Part of a small language model's weights: width 256, rotary positions.
MLP neurons of a small language model. Each row is named by its layer, matrix (down: output weights) and neuron, and shows model dimensions 32-127. Each number is 500 + 50 x the weight over its row's rms, rounded and kept within 0 to 999. Numbers have three digits each. A neuron's up and down rows have the sign that makes its largest values positive.
A block is one neuron, or neurons of one layer that tend to fire together. Before each block is what it responds to, as a language model described it from the Wikipedia text at the highest values.

Closing equals-sign markers (==, ===, ====) that end Wikipedia section headings like Early life or Semi-finals; also table pipes and some name words.
L6.down140:503586479514595465480542512459535557483566479452458471517450536533596554556539479612550419533513442482583503517522486551537538490527485470522600509506423512505547434462504524560480429538516513546458563539441531558509506415507433493490423530489527522524444469466447436532552527560497542549

Indefinite articles a/an and adjectives (often the final piece of a split word) just before a head noun, e.g. a distant, narrow, dangerous.
L5.down25:481568544556404543473575493518479651571537470576370446511435472479595469496489489524466507543484519466455527477503442400596438555518527506546491517616404475463498597528543490510460524556509522500439517511483551560423503508535559529500518565520357477490504449502529464611473412474400484579
L5.down65:485595515530478466465539560515513587482552434506498576465544502520478546484540541512369487488541503551465513487446559372510569419445579522570474479484495548521551439593520506489548419468474411545496542404452526433517475533450513517563468494580539400451454504462494507506492541496470523453
L5.down120:520513524496532481517569487460510485482502517542469449387483395428517595489569445529570517550449569509519610522643553585521572433408516477530497457485428491489504455483533465470571438480394547513525540478542477543435499506542519588482543535503567520481443516450558383455507549459557490564
L5.down132:610455497557438453422434532522480516472618564601570524437530550450517455447552494451456500479411452536510494527469518454583619537488536497558543613564669463431549485491492571490531415528496463461525472532471527458601460588498498458549570489575571485536498504499485589466562446386464561456
L5.down320:482607556482511549453476560520613545492581398529544481475528563470490485502478518546544424488503533561522514482527523514455558336467539407487485446485450534520499529534441561454499531544493499496520436477512546384448472506443467500482586453484567495523590422548543470495565426440430514545
L5.down338:563576505479485402546502510490482527606497536478490510514505416476456440551382488546466422469558500522511460525528540510493458555515503567451527462455435566519496489527486464406492494574516542487511474455376518593446564489538530552380437536473403497616453505549426412481491499484530484454
L5.down352:386529440429449450521568485578516496555482473530459473502465607489515446458419498428464492464473552511521533505566553473498592429569439526443473552492483458475520469557405508530437524510481509563490568437513415588450495539502516473438516426462529547486522503499529564500491503495404438509
L5.down360:483431497472449455494422533475493548567465451449465493490465576490533459512464564394474461495460593486448519504482494506489494555450634539490448525491585491487604469545516539556462579493477452440452417461475571527458441564445540501536551572441444488547598522496565537426553484486502470479
L5.down364:482509492512472558476478523590533439506470502395522536463544467497514498457562468560425521487424423432532494493564600481535391418493544524515450426444546523497452498505529551559504380471599555534525580483402522549521501474474498507590508464485498450596553520528499484552476581575511459433
L5.down477:515456575539369558498489508515522436519472537520489493449511490424516537467528461534497520406520517511518514514471436511492504444498621567454512504420569539567491539524489494480419471588409431552481530423549559577553500495532473509541573431474539445430553570595500505450500521441451384484
L5.down559:388567550499448529489436529524515484643520498499491511549404558492498599470477395383439547410470465500453453553507562540524407532518564479462504510476496585476492504568560527450500508555506493489586433527564569423502469534548395509463496468496448480496467477402466482559516550439536530540
L5.down600:450575495596558482497461469552502441491401290448600473493533415416476505440456469477533497424490490547584546572570568487540508471545557553525524448479403564512549499531401504480507571501519560499410534514489443421501509458455481441538516527456498489548443504502450487409503550474509536413
L5.down741:462623518485551519412454520495413436494410439551401507492540423435462542492501486470550562561496424540433494478539492521461540472468456469499491521346486439467567551577479478542548498532414389491561548458572563452479426475482471416472522587492551443535509538479432475482484444501560503556
L5.down789:551469553462527355512525512515343478490474465545501494577518502455489504499469487496491532546512512538487451483486493546552566553435431551547502542633507398418531510487499549595389441511465424497525470546566552535488568427520445437505553482480542417522526535454589474425491547528489435534
L5.down881:479432543465524512419488582533496536553547476586491496490491493426537475495448476495451489459505446521546417577534472451588485428374513544582597526428493546468478554599521554510530460488553453528474600479526545429497430468468400566463573451446471489466539527495530514411538493505413565558
L5.down1002:413420431531529575548516562472522466442509510507510517454493476596447434505587547451443419522562512555527493512512607490524603372474552538504556514400587548477562476472509538539448438514487422536468452518477539498473472418481503518631548444544492566424491604503561495486484505554459519524

Final pieces of adjectives or determiners just before the noun they modify, often after the/a, such as ex|act date, wi|der public, usef|ul support.
L6.down588:455494484468489507528571506568500573574520549508477517440507545531466496512434394492466518471511552489458542525487615439519525549534600499613531493399487480503418483545441492559419486566533484614454579492489499457477465452456603513475577576503501439523503551482432507496453519478642527411

Commas, colons, semicolons and opening brackets in an article's opening parenthetical, before birth years or native-script names, e.g. "born June 20, 1976", "Chinese:", "; born"; also "named after", "Publication date:".
L4.down426:531465500534487525493521512446581608520540480512535576571576466444467375456494407537553551505526381471589516553529467507572492450454509456481463527504476495598508537492432474408553482502528534426486534549532459482452553440418481423443479535498491540568621567543491446499506537462465427546
L4.down512:495485518552527568390421512510584446470410491570552538505505445484536554576459419495436533466492471475586463413487577460496571549510494518543477471444504547563523454450483475544562441522495488506604467582469508522478514500468503473434449412493493527510595372534636532530498491489499525460
L4.down599:428462536470534511569541422561543519603473470547502470586456584509588591464450505574511545458501534547435464448578558515486343452501545518479440480584508479456476404502548590536528461503489493577481515510518532495543570533459506508541426428440514482529502535523495485449511458455574505533
L4.down951:498545481588491429453559547497486454486500417529500500611532469486546436514472526555526585598495445530438517402460581511464489468440574581557464472631457467441593471443426496458600517591539473439533495400481454497463541487528541490477437390513506532416474446382441516397493565470421479497

Apostrophe before possessive s after a noun, e.g. women's, king's, family's, also word-internal pieces completing split words (le-is-ure, pl-az-a).
L5.down85:552475453469605603535417512505467585596454558485475544511491555463601469466566531519563521438495435482402558449459462435540504504512457541443528465431489503461567546452502569524482545536510605458517510465550464503488536499552511572452415437494384565540501473566532532593462526425416508474
L5.down155:551482428459509450448503485461485549469533479442498501467546491527534438452540480522657504495483533537585557436551422536460605456467429440591453541514549464490466461366446446618419478553434550525527607440512451511428536476591523514546500547575578528543459532416388481416484497494470532466
L5.down258:475506463571563477535543492544555514421542454472571457510535559488581449504484455491571507498398493456427526467544370468471491417459552485595449614521474549572535441494566461496486569574535425490501504462512451435503364413491461522538551519476549481507449481481447491452526482464488492583
L5.down297:493524490525499526557512427555489464490452468550469519425517371458508471476406578510496584521462463473509527566606472543433564389431440482467477476537441512470553541657474437511525524463474575525472533454499536496541430490493462527456486425537365517520583488498500357551507512485463460460
L5.down373:462491489549459461555468496444464452558518544503512530507591559513511483486465445437459455454530475514428549499448561426561557477507483524476489575655564480539524519495516556558490506507554367517550489474461554524464445486516491498566476444578506477450449516521404491490568538364588503567
L5.down400:377523466481433464510468523501447523538552488512550486470587501604524517526532432480493523488497428420526501468586560432559551519479475513469390494346457522484467456472516474491493428509567455520435551531545592532541450517586578555531484529472482479539453552495575600399413541512472506531
L5.down513:465480484508505553441483599509527561444422486524491579473465470527516491525574472567490505576516606551588345490484514514528498552548545535460506547543586529571439545472514435548609507448463589562463455573467444521436479495455394520456467450476475425443446541481516576476506556576503496555
L5.down574:610551547479486468488500534449504553481457501431462471458484458458498478443522380450535405474510568500521500552531458507469531518466582469540567464560554479479435469478430473482586619507468485566548447442424491475499470468506503460541416525574538450500545540526449472522551496452421474526
L5.down710:536438559533476538479479465562509512398455482525497524428566442479470518554497485482561554545486474523425462520519405522589459572519433465457522490423606588514583427553517445599519526525479498490577435426565472452455503459511540407581527559441502538480570511558511451452459559458412551562
L5.down725:473513570627494447485545396446562454508572537596478517538525496487435480529423481452495543512501507486527435577527509516513494491492556497500476516515473554473506517540506534450611475519475512376454409458534516525462563423416477480438499420511406477520526464567606463438546462410501423460
L5.down749:551421472544431443356519436608533448562534456450566560511425493479380500522556371497531435487424449471547543450525533478546476567475465467406499527539527479469611557492508549450524497557394467574425463521565501472510451477479517443571480581463445491511511502580445425562479540438501511504
L5.down761:532426487496499506486469447553555468525551515494555579556637563489441464415559561454493410479473522648477523482417439476549418505485435546440505545411520538528437514452521521408515458525568530491532590468558499557505493464460475531526490501507531517497562483517496472430482419446588450526
L5.down768:421343476566544559517481473523534518498539474537466453429520407484464538536447593506464600506409449511455528524536473488491417511521412466391528562511441576528454413600469517501546474548483552405535495523554523488501434509436406441513472448540517514456589479523493638385453552558456411455
L5.down794:473494524479540464499528530577469581508426447443468360519485485492534453536414464544463583539494448506394532545435495504534555584546527571526417436504577549445489534513506486502427399508542460505564476526515473578503449504395477585447579571524413596510571493493619429539454420471467532493
L5.down931:486482458430384496403599525404540501495572524575522533509412589422531498441490541518516417434554573440531514539515537474529456447402545497468557506453568555455540475459477555538549421440524479515509443481520505478523452439578459453460563507455531458581476409387501511526592457507508396542
L5.down1016:457436488488504501469523553509420478461556455439583530593463538503532524516483522543483512490411488443504480419500528565491455465516585479541504540582471569467465515534529501561497514509555643534464529393545398432499491435431418524647417453424441551554466433485445519517584480446480525457

Final pieces of adjectives and participles placed just before a noun, often after "the/a", such as "-ed", "-ing", "-ous", as in upgraded version, upcoming exhibit, dangerous place.
L4.down61:449424519516502503407465441501380582443506497507494605411482558532484564508440478531474509438454432464527473483508501451587478474478469461490496529517493476496453470570518534525585531486524396567515458515392621534502433539506496478489420420546518523529507459455467465439443470527503418481
L4.down85:547505525460453470522593535457541498462540492579574538593458472441565563450465470448576460527484519521452510535457482407486501511403463503517486496637539493494422489573577475462516505498530519503458608556563644441524452575537596557532469470498514523595596639557578517495445474461523526462
L4.down580:440489552529446539489506592460535517447579456509563550388505454516500503450568479464439595492516526518511502511522487465572552558480672501581471473583600499478443401505566539524507488459521416494488516426485480417499424565556525526478584480462501473489497596511409551416494504528450560547
L4.down860:549436495503473594481427497554480541503438546495529528464468527536502401552449366446432439519430527463509436485539480522500431437593462529466466507425531490443441640378484530509532512537481506573538486479432427478507445536515556528488566491505482456595423557498484484563432544452542494418

Sentence-ending periods, semicolons, line breaks and clause-joining "and"/"while" that close a statement, especially right before a paragraph break, as in "split decision." or "Rx-only;".
L6.down852:518492552475596446547499411555442459464503546548532594526556538456518522524491384469493493487526499460468470434519534540494526411490478514479463484260452536440544486571613459489403549461562460538465534477503490448464506537493421543444530487440570474521507537595566523441536455508439393507

Tokens inside calendar dates, mostly the day number or month right after "on", "born", or "As of", plus range dashes/slashes between days or scores (e.g., 20 August, March 8–12, 31 July/1).
L6.down375:597502506453491443556608497494485568428442400419498489488432524529549523492495455495516503520418424456507615518529548452484462534458532507405465626692456509467466489554485483453600416488431469479551483388539514490459531548546467599514480510482500519532493525594467508485372461506462581483

Apostrophes marking possession right after a noun or name, mostly before "s", as in men's tournament, Women's, Napoleon's wife; weaker on mid-word fragments.
L4.down190:448540392634563473504464487543577577579487522471464510519488497510502493459547484517487478570565553494485549519467527430424527526503590465441575463539503497535475516363483494569550517495525651457528512472471570505545519516476582439497496511559417495518519528543543475512414462508376517617
L4.down574:473544483542436471468519422495550503575461475551496583451544401418418486516522406577484497544561442511476475488556388525479489562526432522485548517652460531590437482496481436513443465534475459540508582480631514533484495514447507498455473450462366507584528541490534554417426613524479430479
L4.down682:422539458447519420558518479451492454446413472528512440482456426490549511541501463457508523545508546444472466508446567552528511499514536526504474497441400601621483547473457433403485447452491445473423425444540514446464444501514493586489504527534434497499522493474491576448572438440538393554
L4.down944:447556447527493517541508497504523564518553503419495579448492512489467503583585466466383537449535532391408478558431556508527507511554514625442517399534474580524518518511544457541512470533513466488442468521471449566595533469525544514476415460453515532476469432483495546452499431479458414359

The last word piece of an abstract or event noun, often one built from a verb and followed by of or in, such as complet-ion, down-fall, lock-down.
L5.down93:558527490535550455469524533478443591480534471654494585460481524530452514408431487469453474510466589447547519403530465484438494412404551503447536430502548554442500504434470446407539576486492426591448523401516491458582470595425542516501428478464584534445465463445484541477453494475494418584
L5.down108:460509555581510502496498556463550521472439465457579604423442437493497512494445511548430514495519616474513455509494526478497476533474563558508418473261527447482509510532472520393446559474547443535465558451434503588420377458523399472555587424529502519408449506476473531470533523518464461468
L5.down204:449521393478507375564541524482464503526469487504599553486511448496545433484385502469458489452591477521503587542531495472432621538460443458439470480407435430402571502504581520507489462475431507488458484434441417584527458480484587534484532506476475557508493478460519453487516537488520488485
L5.down325:523503514494499489545472553542496458522548523424475464602569416497436439502429536538579529503449516548531457379565478569493459455430346469493540485447425539450524535501548492454473482623450494493600492473515567551478475519543516445495545509563477504455506409448468402515582473514540496533
L5.down329:542485563530459544489523489489479485476510480473500517517544588430492521512418493498526564529487491442591528448595539482443493482451412457514586502386385503501483488506503485461384568423579543499513496577484479503440449508531513493519479457573445463548461387496588441420490538520350423472
L5.down396:495498592606458456465539521466526445525439477514517465524500530562440496527481484502455524528449488534461503523481562445523543523521466409446489519442514600497473544557476614473473417515529512492560548433499495457450575532543572470583453445557447444486431444453425530624564480517575455551
L5.down460:531560510525511518543586402436584405552505569469562447557479488496533469544538570478459510448598529485483503496387631525504507510576558449474471416506471471513548596630462439448522478521480526460468560486457461513392527485413503593450515505445408502592498496524511471575562517567549444525
L5.down503:514627504637457600462572535420563403458539518527525508428548477557528520508510431569513541370585540504501436519455541493509507496546622494524437548350488471537467513562572425501496460532532459540528511446542565502497428496513461490456482471460462511482530456411478542467433525454397479462
L5.down525:548519460426527494488454439444516442463493567500493545520387546484602537558446434483620458514554488457508445566431468466505502486519398481484593620539504483489528484421531440473431518487498553393449405457529453418505455461482517477420501489534549484497512390514583553462355472493589451473
L5.down558:524556431464517509435462531534514508567525465446447465440600521519524402531472449420593475505483479520467503564461529475561484611526486490496489515476528494521473496529446536536413482563478397478518476487469461477599433525425546542548444504641564516554529474497515512523536473456531504493
L5.down579:576577555484456518494471605500560478592500556532595444624549607565372521541549481562513499451476433464530477549540534500575486460594531553507493557368547444474468485583603471495526588449442534474571564485503543541386505553438427393533594438511458556529488501494569542582452464480436518533
L5.down775:626572504576514459459548509444403544514475415471506447573509439511470550464439506542492518486495544550506436464547440485488493443410583445456473567517571441509543561507525476453516567537489450522543521453511430502417428574573530450478557561606526457403514434534436444520435483419458471578
L5.down813:492526466435465485517480442552556571615492540544464478572441544461414585504471403448486512478552488468505530482550462539480585591501519505439482527367500418531504522531461501497542485558503478512486464519497525559495563529505494543422495505524441499513534464509464487556531536444440570431
L5.down825:518531447507463604552429551517492503541514487465540542463421438443504498532419513437467407480500417461569522525495582494524483453480474538487513454409494419482567519536415515536488566482463488494504601427493413479445507526460498478466553430493476562510497486593464596516572522508529504574
L5.down884:542518462553363517502508429445547472487469527635528540466527481503457417572481495474562475581443540549539470480485483505475560487492484491483560529296555432551494484534551518552486481538410510536597479486473439542549533471520503439528448489412449450568550478498409421596509493420547448518
L5.down956:565441526520505436441470540468587458542508531601555584558371528477442463527514517453438506419518554536556548497535594470519605535461566495469370562407543456502511499530463476493516510545436617522491495606551458469436397469491454488453536449476508506440576488484547543514491497464521516487

Closing == or === markers ending Wikipedia section headings such as ==History==, ==Release==, ===Consonants===; weakly, word-final pieces like "or" in governor.
L4.down359:494556457460463416472526450488514445494542527505488471557486591525513508436510566589500531607463541550460451456473560438642523565553439601475487498470530425532423440581522461487461411609524499490514462518406513485545498454380567581504434497423452564576489548580563522436537539539526529477
L4.down469:501501548453520525487460442406492511416479437490525515487538496495453562455511536471558501523577377439559560464487426518544520515431409495522498442445495523481519456526487507514435502455533534536456458524532534517514487514490616531489431611458517481593441480433495509477472430603453481437
L4.down478:603521396442483548479520531562524430552477492459502523528492491432465445452453499548523485411544454516422520515470580455434542466538588477584373560486513422516491489450529543507496538581461504539494505405500523532519451422453523480463447535516546582483524501519496405511506553539522520505
L4.down898:511437552439503475540575435485477525461452564561547499501486485553558494562503470482447510507580428446486494534462554413561485493510470501462538435451549487578482470507516462511551496536565431566468506490478458508541501449483606592508464430514507464508457528508502560568634485525562508583

The apostrophe after a noun or name that begins a possessive 's, as in character's, band's, Gray's Inn; also some d' elisions and possessive pronouns.
L6.down501:483419508497518486449534536579542535494481501574445474480546588481565488587538501511501521543510440493485521501515420508549404454510520543510494486296480419587508433563418507542499491502493505584506525452515564562450406511429509492481580502477533507525524524454448474479471484431442524510

The first token of a full date, a month name or a day number, right after "on", "born on" or "(", e.g. on August 6, on 20 August.
L5.down61:518402434512506509514486365442478530486486564523523584613589570525507537461454581521562423528484432486497530515479548470487481510479513574495651452485441473552498582548512585545515464518464530432469426457438507491480488485510464445506415460572475505514515515456553456531415551533488650517
L5.down186:466547523448582487415511525582507497454466470477537510528503532443578552502611451525479490456552485433479495436498491530514534466446560511519503447349490563520486470506420550435507524491524391557489510552423506451464454408703467510552403508505466479514498546539443519528573542484441522505
L5.down255:433586551551586599432442385536406571507586549436528546530455488546540461513456405478555537464606493479508493514428454473514524515472428500540516440456548524542559509544618530534445595466529550479538508659476562442456469457429493464516502528470502551487557446507549487559476479553452493448
L5.down316:549530518492522597463637468390492423466524473544414510496399483515495563529569549467531481496476553475450459498480471504542478489431515510453470442615498528485445479524511494511536442456497513587558515516522503488560471580565461469491397545471489483520601491386505487449498550581577514618
L5.down357:496498480468513519518541497532480507556597465474456487491507490465431452434459347452560473419416528449525558410514464487495477533495468544471547533498543514502572430462550517496539473564493452466400524509505459438478445436526458495562518495439476485552499470522505534459547455443405530481
L5.down437:559521503448447565530518527591507517531543479579564593536436426516499554599436527496400461542441532478483465405514556559415527496531560477570629443478531516485570609451589531440526415486517536575520441438505507533510499439488525467600477513520565455496514484448492527502476479523479477465
L5.down496:452463430528388508492445413514521553473407541483564529448541501500497550458591487567514519481429538588487546516484456477539448504587511596466460475516450534555493482433483484489397511459536489525595518350480523511541504445471457571567528487411526486504424567468513545482427545522412443478
L5.down519:533573550471484449515435555471418533435523476527504558499507616547493551535589498483621650542525470473472454542440506466455530483502440569500550480529466590566492470523491527448645555506637520556542469495572553474555491600489507555469476501500658459521511479545396584452469417496519622530
L5.down578:445471505499434478525589463471505532449589431437507613574461484477554481521544615533545518426480540477458521516559434533477468430503493486540392476491503472530513420541429432544534528524505486484451446460485479434518545521469461549524532449527430486473529526459440451484574450554437452480
L5.down745:500519490582471527531492491519506582464448451546571516546561534504572488522561484489506585537430514482395576524515438525493550531461397542496396558519392495567517531501568531429551427461473531548523466565532454445527499521418474608588510513497455501431577513487447442510402519381493471545
L5.down778:481512464531474464535516495530494442522469479465454500509617542451568542546448562491597525463496540502514479499489506466502449478492494443421607548519578466436534546524490497634459513533455533548547528485385519447506490529521516619453509555427494506526528552479496520414434431570494517448
L5.down815:445510576536401460480492504550556459547412496444443474469514630472519503483577500504484501459529489516538438467546370480423531464396454564441541509512507520513433523598455497474528455536540482439546520530632519475522490536468584440452518462583489477541459466443524577453365542405475518579
L5.down869:553464480429429467550475464519541615566473503581419473479471509496526488466580482545549461549407512520546443527512508480502496519603476533542511597512480500501479445463490508525531449543530474429451479504583550491517505483369449504514451459570482507507500541555409502468461436460547425489
L5.down886:471505538553491550464443516551534455460467453499526561503484467526485508438467505528328425465463436532496495492466522527439509545511493470496470467490515473544474601531496438494466367441480541438427469497504498634503510531528444448527471426469465481567503446448499500492429446492470412591
L5.down951:465437526464553548521478568475464535483561417497456526522478508519526505539497444549579518425505454450561504534531533562479538560549397435545420574583422501495501509532507511502470486555545542529475529539489530480491496465508505436508367561472546548427491428472474522454474516452501474505
L5.down964:611540456413453471499398576462542583539538466494474430525430509450448486539469613546448527494528451551516539413584470545575546540526447444457486519564521491479543467515511525523455553450510596497493499475451506508395456552484592537543438559548480463531525590539402537502457558492467422484

Closing equals signs ending Wikipedia section headings, e.g. ==Release==, ===Home media===, ==Geography==, just before the line break.
L5.down33:473555472510518441521463563576527642510600536481474580395605466529504575607491539500564519563507495546540462557448505478530533465490503483542479465567496547590571528492466462499510541464464561546479472522473514554476499420517441427456422523457575487574561462434482487510486427428510489515
L5.down107:575493584520465556508403418469524453446502507491554502544495562513611523495559441512468555513519491532501449511526423532581543455503405550536456503439572427460407479397542565482475448535543574488486483470546563384511441387530482509527617548521497504547460521470418507503489559543492639455
L5.down158:547578476472529491502579524468477477446527452626525562500515507516543490509448539543450534530486548468492496557529460443478590456563512450437397487606511430547601451493519442560499417416514499480500467451549574554545559466530575464530569522480536516445498495458521464485421477485502486495
L5.down225:484510459559485515495539474478540408492417458552516506536397473548497517492425461463465393502524401409536510606445496484450498485456474502468524492501486440500538517466587479503590474466474440527435524501422505529480592523531454553524421500560476456581456495578479566645573435534534541410
L5.down314:515542448511559517512495539560519536517446455525490536430478448556558487545493552503509396522508606536574486643528562485456433450432427536447490494556393513571518502506470485456517511558574449437502418491430530622467575467429517513429414463467435530555488461462524604548626468506540507549
L5.down324:416490526474485517476519508448556493564509495415467453589482496499455466558473533507438490500547520561393489487578564452492509487508594586563611559586629538494553564531445474541521571536467435483467373500463467520575540480529466485460402498505579588490489536457514530472511468462470438466
L5.down354:472598506458472568376390429574477490462453488532485446422411533540487526425436518405562415536423476523484454484570532498544488478497502519492455509347583423394486433511502452501558530541449534481446548526496569422497490539488464498541574544515639549456539472480535541487520511435601491465
L5.down455:591392530506521593517546503508515493490486375505503487469556544480478434544464454420599486465549536530594520481456533499499457449482473504545484528454460597508457433493476545567383512532595489539445523438573400484544530489555488542515471467371437517497478532541506581540471431531479500502
L5.down459:483553403507530465438417534561506547521478540443542594427534436478421444473475455453494483550495443479465508573558571501468493503373637563465570555531484620529507489560495441460485521429574400519378485546479439498556463473469502510503485529450404575534542492517502454530483487504488495503
L5.down514:549475520428519441488519450541391422476475532385547512450492464397514459512471566485452468594460544398476573582500551496497493452505475451511500459216531548545457453494585432448543540510590569460574612502523440527525490532653471602494413541513485536432566498471571412520499560539448540578
L5.down599:546470547516594528479669468502474422478627438537451492527523435619510474473495498482508501459494489430478484485533530560505491568610509525504485490632562534481445518471471443521573503490517494541502512511470388448548491545519446530435451505530555564541451500442540539492508568578564555509
L5.down628:484525462544522466456414525494509406482512496458607489528502600512471579574538504494445504503511435426498589396534532522508524429470486565510549573567536510536528570553448499460489428597546455499513440552491558540525417483439537535478482487562477507565390453406526446524512505546532608501
L5.down723:450527504526471477444432535464558550522493541527478541561602455495486535534560488502372553581520435438402595436569467546462587465477490485441533467529426539514513431366494464461550535621493511474454508563505445477462507488423559520529527474467491437590464518425435431501468412496544462535
L5.down729:556406588525621492472515533423496500489490530541467538461501487524508622476505455467505485428550502470560530506468485537596479458525571493520505520543511475551419530438428588494492446450528595567558443543506459465584558578588532485501550524565609535521532415525530522561374563427457542555
L5.down823:437493515510524492445527428576556478594505426460558554466397520400486435508519431512411557455502494501453423490480519494436461478417513390462548518437460535430543491462568477537538534497583575487432466444445475524596508498516443506555417428457420455409540517503423474575513541521549487498
L5.down971:507549499554424491464546461564562452510525444517519525513532444518511494448512504569516464462516445489454506560458526499409559501460518515467491437436541617400527478464459514451552524420489449447586567547444544410476564530560492521571497589422525451452471620427443525535522509520520542484

Periods, chiefly sentence-final ones just before a paragraph break, plus abbreviation and decimal dots (e.g., initials like A.I., 2.94); occasionally mid-word fragments like ic, ul.
L4.down423:427459558459480495481474502529526534489539470503529482460554475497546525512477502598439566459541420478433458488522520524512482469440474479506502515454621483472469508490492499487483353394534472403527451566432471458484445442555479451550519502518489401434564485500476507509511549487550537501
L4.down499:534404448520482536541554498449603440509486491483545513482475589482505446496561460396471483538445456487474526531456566522531427529514528519540554420379479557553452563471538525485457457422632549531447450453546557460525464523574490565562489447476454509409516501442528544447412515496392485587
L4.down696:463494567458508497520455437561491545498529529467547528540481572364525487567540445420458518524499582524524504525498508585544490528474396542490478511508571526494455447495471510504514495526465467565545421412508457449467514464519553498459457495454481513486503541553510432499512496415468506554
L4.down991:437512548492477463526442438544534496514499474434506379587401601439518545560586491522422502563446483441527536405561482489461460541427430533472591580366496471509511549585515531422483541565467549564573491481520492591566538460532517482401516583480483508424547424542450433602589514574559519482